Part of a small language model's weights: vocabulary 10590, rotary positions.
MLP neurons of a small language model. Each row is named by its layer, matrix (up: input weights; down: output weights) and neuron, and shows model dimensions 112-239. Each number is 200 + 40 x the weight over its row's rms, rounded and kept within 0 to 999.
After each neuron's rows, "fires on" lists the tokens most often at its 100 highest values on Wikipedia text that the model never trained on.

L2.up207,187,198,229,240,181,250,132,129,162,184,251,227,207,192,251,156,209,202,196,228,206,185,188,234,227,258,170,250,207,195,216,231,273,193,278,214,225,182,252,211,216,183,162,193,246,249,226,225,212,214,215,165,166,214,225,189,243,218,220,178,261,164,170,200,181,258,184,212,213,240,224,213,217,162,222,155,205,273,157,186,210,145,150,209,224,201,92,206,245,187,198,221,236,163,201,206,247,250,183,140,229,175,192,182,169,194,255,272,195,212,182,182,219,235,162,207,154,217,131,149,228,170,157,200,186,258,180,263
L2.down207,196,178,187,247,210,264,179,125,180,248,174,201,181,134,196,197,248,267,260,249,234,213,142,206,307,278,131,216,234,218,199,208,233,169,265,208,205,172,197,161,163,204,198,222,226,248,220,223,287,207,125,210,210,237,182,172,158,208,185,187,157,192,233,180,221,207,142,140,257,227,242,152,204,228,243,206,226,247,198,257,181,121,189,213,190,190,172,170,243,188,232,167,250,193,213,118,258,261,190,209,187,118,198,175,219,191,224,230,199,146,186,229,223,138,190,178,171,147,263,202,245,161,136,173,111,228,177,324
fires on: "\n\n", " household"

L5.up413,199,163,186,202,91,217,205,190,297,169,187,154,267,155,204,199,239,261,191,187,225,201,237,246,178,217,232,234,174,216,218,199,200,191,243,188,257,244,256,205,177,158,172,173,202,172,141,203,152,238,188,203,214,197,220,220,228,178,249,193,235,237,163,324,199,95,221,175,162,157,154,185,169,216,186,217,236,125,183,155,193,128,126,181,108,278,276,202,172,157,179,219,292,223,182,210,204,183,218,192,262,148,243,179,218,222,183,171,182,223,195,222,230,188,279,133,246,124,178,169,241,223,269,281,194,215,166,235
L5.down413,136,165,197,180,216,105,170,167,204,264,104,91,231,257,196,126,197,176,261,264,165,244,143,230,211,153,227,235,228,181,202,279,196,159,168,299,185,260,184,200,254,197,282,142,210,230,195,236,205,199,175,183,183,235,240,216,201,172,190,143,179,185,170,178,174,188,147,198,232,199,171,149,200,253,212,267,199,191,214,214,179,135,212,231,207,260,187,180,186,241,201,176,224,180,200,120,207,177,235,227,137,276,204,300,216,221,199,228,189,152,288,213,204,187,193,129,256,178,168,160,173,214,186,188,199,272,220,191
fires on: "am", "im", "orm", "ar", "al", "r"

L6.up288,141,115,225,197,246,189,212,188,209,192,237,245,240,157,160,205,209,177,187,320,260,156,172,159,338,229,209,247,226,162,251,183,210,155,237,188,96,172,221,226,177,220,177,250,148,148,213,160,243,167,180,177,171,189,223,233,187,171,215,111,201,267,254,262,244,144,241,214,210,242,217,134,193,237,196,205,201,176,133,151,272,237,171,199,176,170,233,205,130,135,214,286,242,179,260,248,278,188,209,157,173,178,207,178,183,146,253,206,194,213,237,143,215,164,217,166,225,188,207,226,209,168,256,237,261,236,179,149
L6.down288,183,148,229,138,157,262,245,195,184,228,218,146,186,235,187,200,215,187,168,190,158,268,178,209,188,192,135,135,232,188,157,149,187,191,168,199,299,188,230,196,204,227,201,131,196,230,160,199,184,202,180,205,222,219,294,135,185,172,332,232,141,189,217,188,88,157,228,261,149,226,160,225,161,248,195,113,246,195,142,267,131,162,180,228,151,265,158,198,160,235,205,159,202,208,183,236,146,193,207,207,224,265,160,275,187,194,174,155,171,175,319,167,213,206,135,200,269,222,304,215,170,231,130,144,167,291,192,200
fires on: "ar", "r", "il", "b", "-"

L6.up250,140,175,208,218,229,178,109,212,173,224,240,254,138,190,224,165,206,210,210,246,204,201,183,242,220,205,253,182,188,288,318,126,163,253,248,193,232,172,226,192,133,207,152,222,236,232,220,242,217,193,199,111,90,179,237,262,155,238,249,173,209,158,250,199,173,184,154,196,261,174,191,209,252,136,237,233,202,206,183,235,166,201,201,216,311,245,222,249,126,206,182,167,199,178,226,233,151,126,235,195,186,191,115,197,138,173,191,166,182,214,162,173,201,175,196,241,214,237,193,235,254,262,124,181,222,236,168,205
L6.down250,158,176,219,126,235,167,257,164,246,232,228,209,189,287,205,224,199,179,241,193,216,229,195,216,223,301,193,189,204,208,196,232,226,212,203,146,209,104,229,152,156,205,156,279,205,208,187,219,215,211,179,240,246,208,224,207,182,192,198,189,254,185,280,147,218,273,232,180,227,202,177,249,245,255,225,187,215,193,171,250,210,223,218,128,210,215,143,172,224,166,199,245,148,157,192,195,144,149,209,137,187,198,230,171,170,227,239,208,249,175,183,197,167,201,272,159,214,214,162,258,221,230,182,160,175,174,162,232
fires on: "\n\n", "\n", "."

L6.up351,156,278,204,171,241,202,171,173,183,140,223,200,209,234,154,223,172,223,177,234,272,138,107,152,186,200,267,268,221,182,232,196,176,160,133,205,189,251,215,198,183,222,210,201,202,259,204,194,142,143,268,198,195,184,271,222,155,115,215,216,241,240,242,133,231,208,267,222,137,217,190,134,204,167,132,202,233,229,266,249,326,222,191,152,198,217,193,174,156,148,185,227,171,247,185,155,199,137,229,277,206,272,225,193,241,266,239,194,186,174,176,191,186,239,134,129,181,202,128,164,151,186,223,188,185,186,283,235
L6.down351,215,127,205,193,222,114,223,196,190,213,198,174,244,195,215,173,239,195,115,132,173,244,283,228,250,220,258,28,193,232,150,206,244,212,205,219,258,192,159,212,133,170,170,185,158,228,239,184,190,162,167,252,281,169,182,213,171,217,184,260,115,182,162,185,188,174,161,241,255,227,205,128,189,232,216,237,198,231,162,200,150,264,253,250,181,225,191,235,228,209,144,232,192,174,240,257,205,285,248,162,126,170,198,227,185,82,168,211,163,203,218,209,251,183,222,231,144,175,273,264,220,251,232,161,233,222,238,201
fires on: " | ", " K", "36", "28"

L6.up261,216,199,253,163,203,270,164,188,206,213,181,227,184,225,175,138,226,171,220,205,169,152,182,226,186,202,233,203,156,231,189,274,173,270,201,189,188,234,154,230,206,206,141,158,158,165,238,143,200,216,190,188,207,206,191,146,162,222,206,179,234,199,176,250,239,210,241,158,223,196,293,281,147,145,350,203,244,220,215,190,204,211,206,204,227,158,181,199,203,188,127,199,239,179,194,247,211,222,200,205,213,240,197,184,125,375,265,274,236,251,173,155,297,182,220,251,149,221,183,158,216,206,161,273,181,194,155,232
L6.down261,255,160,160,247,207,171,98,178,305,160,117,227,205,204,196,245,242,224,163,245,238,153,213,102,170,222,153,224,259,192,132,191,197,211,238,202,204,161,217,203,249,196,171,117,172,237,203,200,219,170,239,215,228,144,259,233,222,184,288,179,215,218,165,213,100,172,234,199,194,196,166,184,243,175,180,225,173,235,167,212,256,223,251,191,123,207,154,135,215,170,180,198,202,187,173,173,190,190,203,215,186,182,196,244,146,137,185,130,169,170,201,106,179,193,178,194,188,132,226,245,177,198,117,169,199,249,276,302
fires on: "\n\n", "\n", "."

L6.up47,209,201,140,231,277,171,204,229,169,258,207,205,147,206,225,150,133,239,190,273,154,213,144,217,232,230,178,267,188,275,199,211,169,190,237,230,228,218,194,208,195,219,200,199,205,293,188,220,240,205,174,225,176,196,214,198,226,182,110,195,175,218,185,235,246,173,190,256,160,230,229,211,294,183,274,164,214,238,175,202,227,215,207,188,169,212,193,239,210,233,232,138,208,238,145,209,171,118,170,169,247,204,233,197,181,182,140,264,166,234,137,156,106,183,246,165,220,196,212,277,173,161,192,221,112,162,193,227
L6.down47,176,230,229,238,167,231,180,236,204,223,192,236,222,199,207,215,204,151,208,179,262,218,246,191,219,197,244,222,177,163,191,243,212,208,246,216,153,237,122,186,178,211,216,252,188,137,246,180,218,224,185,236,251,155,342,171,180,243,212,206,194,192,212,126,126,186,204,172,130,278,159,192,141,220,182,241,249,258,195,181,195,216,213,243,217,227,196,217,294,156,153,242,236,227,181,210,190,181,185,168,140,248,185,202,65,191,242,110,158,211,269,125,127,237,214,208,240,222,261,56,175,175,302,177,258,224,218,118
fires on: ".", " home", " Roman", "–"

L4.up300,183,256,223,151,154,222,155,216,237,162,182,230,189,159,144,145,262,190,192,121,172,204,186,224,151,203,167,212,196,198,185,212,171,200,119,208,194,232,164,314,221,184,168,254,148,179,155,163,261,260,202,214,200,125,167,134,206,183,221,171,176,251,228,215,187,186,230,226,157,213,229,209,233,171,244,250,206,178,202,191,179,241,147,260,222,233,191,235,139,218,183,119,194,161,272,217,170,271,175,208,200,254,133,208,253,221,174,133,200,246,176,220,189,203,99,169,172,153,152,136,175,174,181,176,197,154,145,244
L4.down300,253,120,234,218,165,191,235,230,183,206,154,161,244,238,126,208,209,257,184,188,194,184,175,266,250,159,170,189,200,274,161,259,216,168,131,193,212,203,196,133,199,204,206,166,181,251,133,178,218,125,221,214,122,217,216,187,221,241,129,140,201,218,182,219,154,244,143,171,239,177,145,213,208,137,201,167,168,229,182,196,218,268,219,161,292,156,205,183,270,240,188,171,163,201,171,309,180,178,163,125,205,252,100,168,162,183,173,216,212,170,215,208,199,237,190,177,249,211,184,180,204,229,184,179,170,228,169,168
fires on: "au", "p", "u", "ad", "ch", "l"

L4.up509,203,248,162,210,226,185,137,198,183,189,201,157,198,123,191,174,222,198,230,225,166,275,239,170,193,175,223,192,213,223,135,183,170,260,215,330,195,208,159,188,242,201,306,207,238,215,154,237,214,161,236,231,139,163,189,235,188,199,291,166,135,144,114,284,199,192,210,82,216,189,242,220,217,174,147,225,181,114,144,213,195,208,232,169,267,224,193,208,207,237,182,189,218,174,182,263,257,210,172,223,177,191,240,174,146,197,188,240,229,186,169,212,169,242,154,217,221,226,173,264,271,145,111,176,173,151,245,178
L4.down509,193,225,176,192,222,191,211,139,184,236,128,220,212,176,227,141,209,190,215,189,203,270,197,219,161,162,130,184,145,250,157,221,214,302,153,240,232,218,212,213,233,300,194,221,208,192,246,144,166,230,214,245,125,49,127,236,125,203,211,167,230,153,190,169,221,153,224,194,218,165,175,196,243,232,230,217,131,168,227,218,209,214,179,207,185,161,162,132,187,321,184,170,237,183,126,128,228,256,181,167,198,212,159,241,201,202,130,201,258,191,183,181,192,196,196,268,242,233,238,138,151,241,178,178,183,191,165,246
fires on: " Mac", "ac", " Min", " min", "ach", "ag"

L4.up430,136,213,238,178,207,209,133,211,212,199,136,117,212,204,159,199,246,243,199,160,182,189,205,121,261,224,156,239,228,205,215,214,195,227,158,215,194,209,212,202,234,203,224,195,274,165,168,216,197,199,240,168,198,230,264,157,143,222,235,197,197,241,241,208,257,175,224,125,248,197,165,207,138,180,189,265,205,187,180,261,290,187,159,203,221,238,135,181,125,130,238,216,202,204,223,177,263,164,250,256,220,220,223,234,210,240,240,243,185,263,248,233,203,261,228,170,225,220,119,172,179,173,239,177,192,214,199,183
L4.down430,166,187,157,188,173,199,175,137,225,277,161,162,219,229,268,253,194,179,185,172,160,219,96,244,164,262,215,144,173,181,167,209,133,221,184,238,240,267,203,200,217,209,136,175,189,178,244,248,249,221,187,218,239,161,223,159,198,111,222,177,258,203,147,198,275,185,212,155,182,253,178,209,204,172,197,186,220,167,197,270,158,165,166,207,189,171,223,277,176,153,179,223,217,131,256,188,136,223,243,251,212,247,141,204,166,172,169,181,282,148,282,238,208,233,223,184,188,180,180,268,283,230,148,158,148,235,228,155
fires on: "ar", " Car", "im", " su"

L6.up395,196,176,213,177,163,261,264,213,173,247,257,233,202,159,187,152,195,231,169,250,143,116,195,227,195,234,190,227,198,212,217,256,137,211,108,158,132,172,209,232,164,229,184,171,264,181,215,243,210,126,200,136,152,193,199,229,138,189,249,148,182,192,217,112,215,170,230,128,304,218,244,212,251,211,211,184,221,219,158,221,192,217,146,179,231,228,160,222,232,226,229,205,203,201,184,207,195,205,288,193,177,228,280,223,231,150,284,265,214,203,127,201,150,196,229,192,163,191,152,95,234,156,180,172,176,172,120,158
L6.down395,178,190,173,194,220,231,211,129,195,226,186,171,262,177,207,185,185,192,212,200,144,185,165,146,161,225,194,240,250,143,80,240,238,187,186,175,170,142,167,132,163,156,233,221,207,202,255,167,234,138,254,254,257,256,176,233,154,152,263,119,156,196,244,218,175,236,215,95,217,268,202,315,211,204,225,326,217,165,227,216,209,229,141,234,173,164,237,186,169,228,194,150,175,184,189,207,215,184,223,215,177,174,251,171,171,289,158,164,221,154,143,230,170,195,155,230,181,203,155,190,180,221,198,135,140,223,158,189
fires on: "\n", "\n\n", "anc"

L6.up237,133,187,192,154,196,232,167,182,143,187,256,196,223,177,188,184,210,131,158,97,108,183,183,197,209,141,204,182,175,194,250,195,253,225,192,214,163,164,187,266,218,144,192,245,188,250,196,172,237,190,271,190,221,175,193,228,239,220,263,197,148,195,208,178,160,186,232,212,160,157,151,188,178,189,190,201,130,182,254,125,235,173,167,238,231,195,269,254,212,198,153,206,176,215,212,300,172,209,119,189,223,285,151,181,181,187,229,208,178,233,252,227,121,190,186,200,158,200,185,226,160,148,190,127,229,203,135,187
L6.down237,203,175,175,210,170,170,250,235,278,212,243,249,228,166,221,182,190,241,229,277,143,204,264,216,155,189,231,197,175,196,197,136,168,224,120,198,185,222,260,119,92,179,194,243,202,240,168,181,164,158,180,187,161,180,227,211,139,171,142,189,253,237,302,226,202,240,169,256,187,231,228,164,160,177,126,231,235,246,173,223,237,229,221,190,195,149,183,166,221,200,264,199,195,269,195,243,240,192,198,186,155,173,200,240,233,240,197,169,252,207,177,177,230,166,230,153,251,191,249,213,215,169,174,181,219,243,226,196
fires on: "ang", "en", "l", "el", "ad", "i"